Part of a small language model's weights: 5901 steps.
MLP neurons of a small language model. Each row is named by its layer, matrix (up: input weights) and neuron, and shows model dimensions 256-383. Each number is 500 + 50 x the weight over its row's rms, rounded and kept within 0 to 999. Numbers have three digits each.
A block is one neuron, or neurons of one layer that tend to fire together. After each block is what it responds to, as a language model described it from the Wikipedia text at the highest values.

L4.up711:519481493601514419546473437467563539545526607534476487571365469511402493518465446539443460533594422532478515503529500485452534493488582385486484466506484472449511498592553503494524546448552535532497500542440425430537510580475477514498536527468563520520514508555486547478389463435552482525585524530526409513533528484506567519407522553456492529513453473527601627482589495491498526531547
L4.up919:489551433611461395572477469450589531515440591502497444585403469577401460565528400548410502482590469481369421483431520537504528504467542402489526472490572533501455481516551480519521502495575587517471512532485440476468631548529484501563415475490555564430452440536452517516566529476542464504476440534557389495546528452470502487485469555441500460480529511560616524446452475440490543595428
L4.up933:507602478505553501584534448503501456474482519490400421501385504513515551484521486478446440683535541497439477533468524512453490485436486453502599438472582528544480554497533580506477515508529490549528346482458445513447504526554415476540480488491500540496495497499381501523573498511442427485494420463562504551529456580462472476497519535507510404499551484499461609434480481434573531526506
L4.up1277:525567547510541410510485553496554471563464513558607451616438504443428434535561358531482507553511476513484449469368526497488496529457495399517590515422484452482427451550575421525491523545537581446461490548516447477484570537477461492519552479522572521462477484514538571488489502496542473481556526504555394447482500453506530487490452471460492369526518457557585574439539529558474583508506
Responds to: Table header row cells. Tokens within the header row of Wikipedia tables, mainly the pipe separators and pieces of column names, e.g. % | ±%, Pos | Player, Opp-on-ent.

L2.up59:569473447539503497509555417415457581529469430525577472452419562551464479458466522551408472540534614537445413563522511615585549446499473470574579451535478467503493487535483479498441411448443451525542474459518462425502565532455424464450557581571532379468529544478497396521416557447455491498504451469550506505432501518527427470483541517498399680383562548455523491453397615561553442516526
Responds to: Mid-word completion fragments. Word-final or inner pieces that complete a word split across tokens, such as "ted" in demonstrated, "t" in compartments, "ce" in province.

L4.up427:531490513555550515540546510484555584465516518538542509472452548458489443396524617450545510421467538484571508507519564484483537453493468514487463485445433492631397500623615501482515476410391503488512482484512416499491543469459490449534535480513487447470512506534423557466447499492526510389519484499482529477522439474519558554556529534504548611441538592522564528440492476546466516440480
L4.up720:539467490533470519494489469460553506543547528554508420521395544506542525444451492498493420484503487465505454514506420465553483499569554556581562553510557430463496547556506464534525517477510597452475570451509391543575517456537517422469483571428502510501491434639490516541523483450499377460452477482560437466539423428484460478562517397509477593514469465491522570578532465493571530449446
L4.up771:388515485505498509495506524419511488415507525481538479462457580417463435454453581487476456387470555511515498518476475477497526490509548525554497481490525394511511556515518559442446437530498550505543530548534477500489548549490491422468447589463462494564536421569496379446456469511486511507491491587576542568505485594438491464507439571519478493448489478435464562513545533491600517541495
L4.up901:519513481500462491537512565486596518567516531453534440511448566545531578542485527521554475395490479465530447558460517425444526518450450483526475512532488487545510504518595496509506475441457519550451582607552490514538570457462512496485497627502461434567516431558379532554504424529446482377505501534486459443387491523481487478471461473556515470441487527508485526447452480483595509433485
Responds to: Mid-word subword fragments. Short middle pieces inside multi-token words, right after a prefix piece, mostly "ut" in executive, also compet-itors, Societ-ies, cap-it-al, dis-able-d.

L2.up481:492517570618515515519455522452514550511452489455461492547423519537535476613589520538446485554546514510488452515423604564520617394559484447490479515502474455472606551519542453478401578579537420485545483564406557480475499487533488465465452502476524542417477391597484417464460492450506563481502481485474412471507548404376570517508461543432534549490573599515559613474532529463503544473499
Responds to: Table header separators. Pipe separators between column names in the header row of wiki tables, e.g. after Year, Team, Pos; also first tokens after a section heading.

L3.up397:457540481406531561582470522505570525491557513409636503485453515368484482487611498478517452463529569514465429468521410655504542483525590430490581445487480527643494550476488469511492460541537462527478458483490434576415527545512502551555537521569503575378508459467474525517477423531577478473504460448642482500457416454493512545481590515599521448551523515460517458517508482532504507504421
L3.up463:450480391567483483410488476475501499513507390425426465503448566455479433543416463498536442471480523542494382555502559558453534539539572440485513460484469389548501510581578492442363566643473510505541497473600509531610548530535392411515480504544516537423523462483544507454409542403516527531488479499476550515454463590456501498460595509522443509473575422494510528444444479471542498488516
L3.up480:501474557502467454455511515543468573427501471555460469513434489477522495396468507459520452457577528509503472539543449512475589452501509574528491494420486512464450464584488608527433480526399488543531548549480586554611557452478517548498480497513485535447561482533480518575518473459442516566545484501526378484511529521515543487449456384544450528511532502520568541530516473459588522517505
L3.up570:488531478503554551531556505505575441559595509598507455530459525435530474599503537534580440521479607495540477495420529494494520495462560501479538322510436431579463478463513527473438544495519439586503479533483514542437557510397548529496509527636484552426515450469481470471514513465499397443499392503464535502450441469522523516528473506541515539442521547506523578427437446547490475519409
L3.up608:564446528526591524602478506483562526553516396529491487499433513598386422477564498423441471462541558516513445494508543514546497552412519493563443549438437486506660488513511575493439370564498450503455501613471507433445520473393422531553494546578471572496522412444530567425541516518481477527472454519448425370397507495441362464526427523551582500404434515517564519459473510486542528571549
L3.up765:531511422558534461589577486523465585517507459511547477468479494535490552449496465503503450426504626511510458498490455498443550505493468504575519527484552432564598543567455500465486495559493480481537482554447534495487471513453487513483526587575464423553567408485503504509566569511442508470416464481414520414440469491406482445442517498584554466446461613551454381547480483422523483533450
L3.up783:513500473488433471453457491526494599463572537536572484505435493523491597439552508518558470466475500354526515481590486494506527428514541468531601430372525504523465544480489530494526422551443512487506453600521471489422575417542489478652523533546457522437479485583450539506487547465606428519478444442477480525426428469519470466460541409515519609502560464432423502516460499471560475535390
L3.up788:541519483518466496465485489478470560481528515448499480544490564461458622407447484591610439480498603610468488521504457452608541422541648457500533488492483486513528550531518437512472467586498494490546510487552374543494546405344461504534542540533506498516528456563423506534571479476498471376585566483495529400548489445510471495517462486464513617568475495508451498491476460563431416573426
L3.up804:402509509517495514464510405524477576520480512519439524434426486465475470588482523576411462587517519563565450479511650522530505455523556449528537494474443488633420454483425452533459425496478497470469493511494521443494566532501510574554600503564550487445516521485497438589364473489383358423628399439479519471417516525467390514532556542565519589529519534565488514450474545474570484549533
L3.up1091:522446548555531542518449433537440531526484533484528478511489539503529412490550529556542478541470476582424509486600470487477494461496492464551658543503545480512533617609505505450527487534429476418500517494550551460487567517496526475491449449544575467399576503535486517487414444383468418473500515524430523468435488422459467447530526477492590551548410481573459507427493463415529538529514
L3.up1096:538471446562428510542474456453477595462517465489513515536466550523481465500461537483450484480472670532516406498575457515441604526494518529555486505449450533542644510487476578513437432606491528466553502576560466462474531401478462488484533487601521443456599498507530481475554530520509473443468437488500478418490461455439568478460633476614566525509501449496479454453481569517514580555507
L3.up1131:460526498529426535522546524468522485447528500544469508444552497368531513457473480581521479553465537508547483523541517561472417423583605499428586509460520448452529491490484570534483425540505496402496578516478480605446571463542432502486425593568444569451514533475529600534602454443516415502551485531485561455452450510509488510471538516533523452486586450435471434483474427525506482486519
L3.up1158:469503512472569465463568552472517628425432432481524528487493565526527531475444523486425486524479524514456521525495457554636440484487481516545571515425503536501464511459515561479542473531519513453520445553537427495480480466425495514461513555552472516585517559547438561475537530511532454432527439433605583479486414468517487379457571479533618509477474454485508415492463538558592482597480
L3.up1176:500579548491541540431427415489518580492496517458519428557358518439558534451472589431467421529545575463540486537476440574561563508505640498559540530403516545437516423494552533543502428558464481556522548517519524451411528467455525458479518445588444576441541476514518530483512432479593546522498463480531452533511487390415489512435465492501494591493443500489476492472513494541547478514589
L3.up1192:536457545528497438482533511525547468401464525535467489499464583538494544463450434454508490504450535535472446524539513510468501390517478494556506515474475371571450523609492527503451428475484553568510523594398414417553502503505488473577427422553437528476573481488514468552431497489491506565510483539621477563490598458494452523532464523503514585471554561438443480460440540532583491493535
L3.up1244:570459553458505491589519475444493648616542457423478521492479562505460456466451599476493394490508519525504548493528570588465533500421500504463537454520536488495605421505456512482380420567439541543567556524424454387447544492465463439502512502589565466534463495458507577492504452409472522413465416457484440425488534525464457460488481462488541510391489479479496543516463543569489528508529
Responds to: Mid-word continuation pieces. Second or later word pieces that complete a word split across tokens in ordinary prose, such as publ-ish, secre-t, defa-ult, st-one.

L3.up34:462479555513539453520430506501465531485511498543521512537501526573482499327510503542550519547500483463498498533492552589480557428476557438565448529425496568453505531511439593452461490496489376520469544409489551484451533412496471506488497545472497431475487566623536639459499548418480567543583488476521452467592533459558426464486443462493460640491527516517536566468519452534515450410440
L3.up62:496472581573613450535507513497534561560445533411485453551398566559473527467522486515465493480551434447494464508521579585548481441544560431453440458487468498486468483544580519486445551481477528498519490511421439448497533542445392422605417495465597473479432504501453411488468565520460514512489508555570383584530415424474589467509523486534539469483505444503589533452495551411449508491447
L3.up175:463450600598476452506488503532590544493514532539481463516382537504415508500560400528498497504545475492555529578514513565472541485496522466434499498500572537516424580527636475462519517416484537574540492501422424500511497506482457479448491578495459534421485468528480519530514567492460547512540495498558550521531439497411453557493412521523574509468477467596566457548392510442496505499465
L3.up267:523439545645572513451538536536536532459528571516434480542457532416503576490565526594456459534576536466463476601473506468444573460517513392491531523556484544510443640578593529500506494478459543601418365606512474476530574530499407482464478507483476515455480523492454446530444534486460525545519447628567558488511500489495546534486488539616418539485523448564461551425441451480489574529578
L3.up351:438451493501570497500525498508541501474458488477558432557415525540602499552445479515420474517445543479467483526534436539537464562576562562413480430534606318554545514481552512497499517421512497380566444548549476491534556543417353385545591453559462549453520513610540512524437497471430538498587518521586511600520431474500510506488514477508525486464550501501566559465517552564424531490449
L3.up443:450447546484576519448543501522593570506511460526423535527404465505530445485536536532547482605509496513512514528468484491435638519527547547511579505489471520454420521499560534590495524572482501540521392467409457442518540456564379511471512608480477599419526506473499414495418488480468521545611473484490499445596529458579472469503492488559526458481486417444582497357506560389568472519482
L3.up577:497509517558621467563481517453543539497505443485473452552497517442507464497508522469549522514613502404502518548501537514440582482582566456546415530521566506470527580561535551515502583481509454505545521542466483467506544387433471507506504573494405538401492428492512477532410526492508495462552485463451490531564561443457461552493471560427547526579502533535545505501486496412559524505397
L3.up704:549522532586539381520451490499513471466560471533603559559433566440446541511537419495460532521483523525487504544392466473425554430512515439462536474497509557459507515562488532499518472470490482501551554498536409423431553511514452522587489466504485566447545503544556557606413493492499538510463418539481525486457505476517578511602492518464494463575518534524524524465434540450536513460518
L3.up789:473413415568542455542522571473493548516535499470512530526528593456469544431578512505528457531518445478453470526431531459501583464485501447437521391438482476439506558444490590432487546512429511603515529465573333472379457469348498492562567539507447502447506364489415591558504474528490548433404475490493507538409411405436539572506581569504450441460401488530585435439540529536463512503480
L3.up896:524530575508492504512520407461533484432509513473505493523448571461596509563468489534463455537620490536523494521464548449453535510578498480456487471502462489457570541564587488441556387481568464524459524505496534493593558489500553466501452499496493512518500497514569481596445495488546514492437550483439538586557452538470532545592523532557540536474469574508419575402490616458495468450538
L3.up940:535469510621572482484474466503563583520492524479564433560400522435467440467537443514452472442520512465449435504509557516524458485511502416515476514477459521485468598620619483479488447561527514516531505529612464520526563462469352417548525517430528456503455570557477512479487531509537419519465346541549435486560492387463542488459463535459458496512508536579572563445381501443504541601475
L3.up1007:431421484526528434545548424482515570494495509471562551576522468487528583516537485538450463488503455510552463481511517595509558516587500550586559501476539452625402430580556457513493464554507471522524571488526528586500540480445522527554540406552450479480519506525426591546482479537494462531490536453514522527492470507524534540524513419549510555499551505535548515528547558512550482537489
L3.up1051:461451618469465564499515533426521509446510562416450479470448457480535450435574550464490491568569543510463457536500562533465527528488600413527500504495518495476545444541605553504534418454428413420468487498495473522467514560462576518535531466488457567513496540523460573446453401425466574476506521451490461486581418485454482430496473556538504521484444516569629575484518577532526452570506
L3.up1065:467547594471553470454509403511485577641563510428478416485360523454568478463497463532521475588650469550583503465474568523458485456444509462534529518498474484500535568542571540481381541594549390579551472515462456507464484505495505499431550535475555482407485447489555539471456379536474491384446465491538409508524544509499462549534422555443531482549458464541537623473567460434535456543538
L3.up1101:525517510593528523489424488523450462461410483498444455399397538494530417485529530483520490590623491421492481463560560511514439474541500447506465465469566469448547565517590558474456567504513406549505519518446509548440513530514458382513523539463615648452470456531454531421549521425426521434515531476491360605551527518433441454520469476449528442523466478582558509501447551445539493509434
L3.up1147:533446520461577508531464375493544637535478441485431499444403522458565508490545442520461505524471444471560544504434525463432456471488553473403554587465520535455528546520568560536552410520498502449558518516451525421460485452522471436467506450581548557422474538520551599570401386443517510447506456520453511543536544544555501578520540491499443474456609505564467526569540486475529547564543
Responds to: Fragment after "re", table pipes. Word pieces right after a split "re" (re-s-ult, re-g-ular, re-ach); also pipes after table column headers (Apps |, % |) and "is".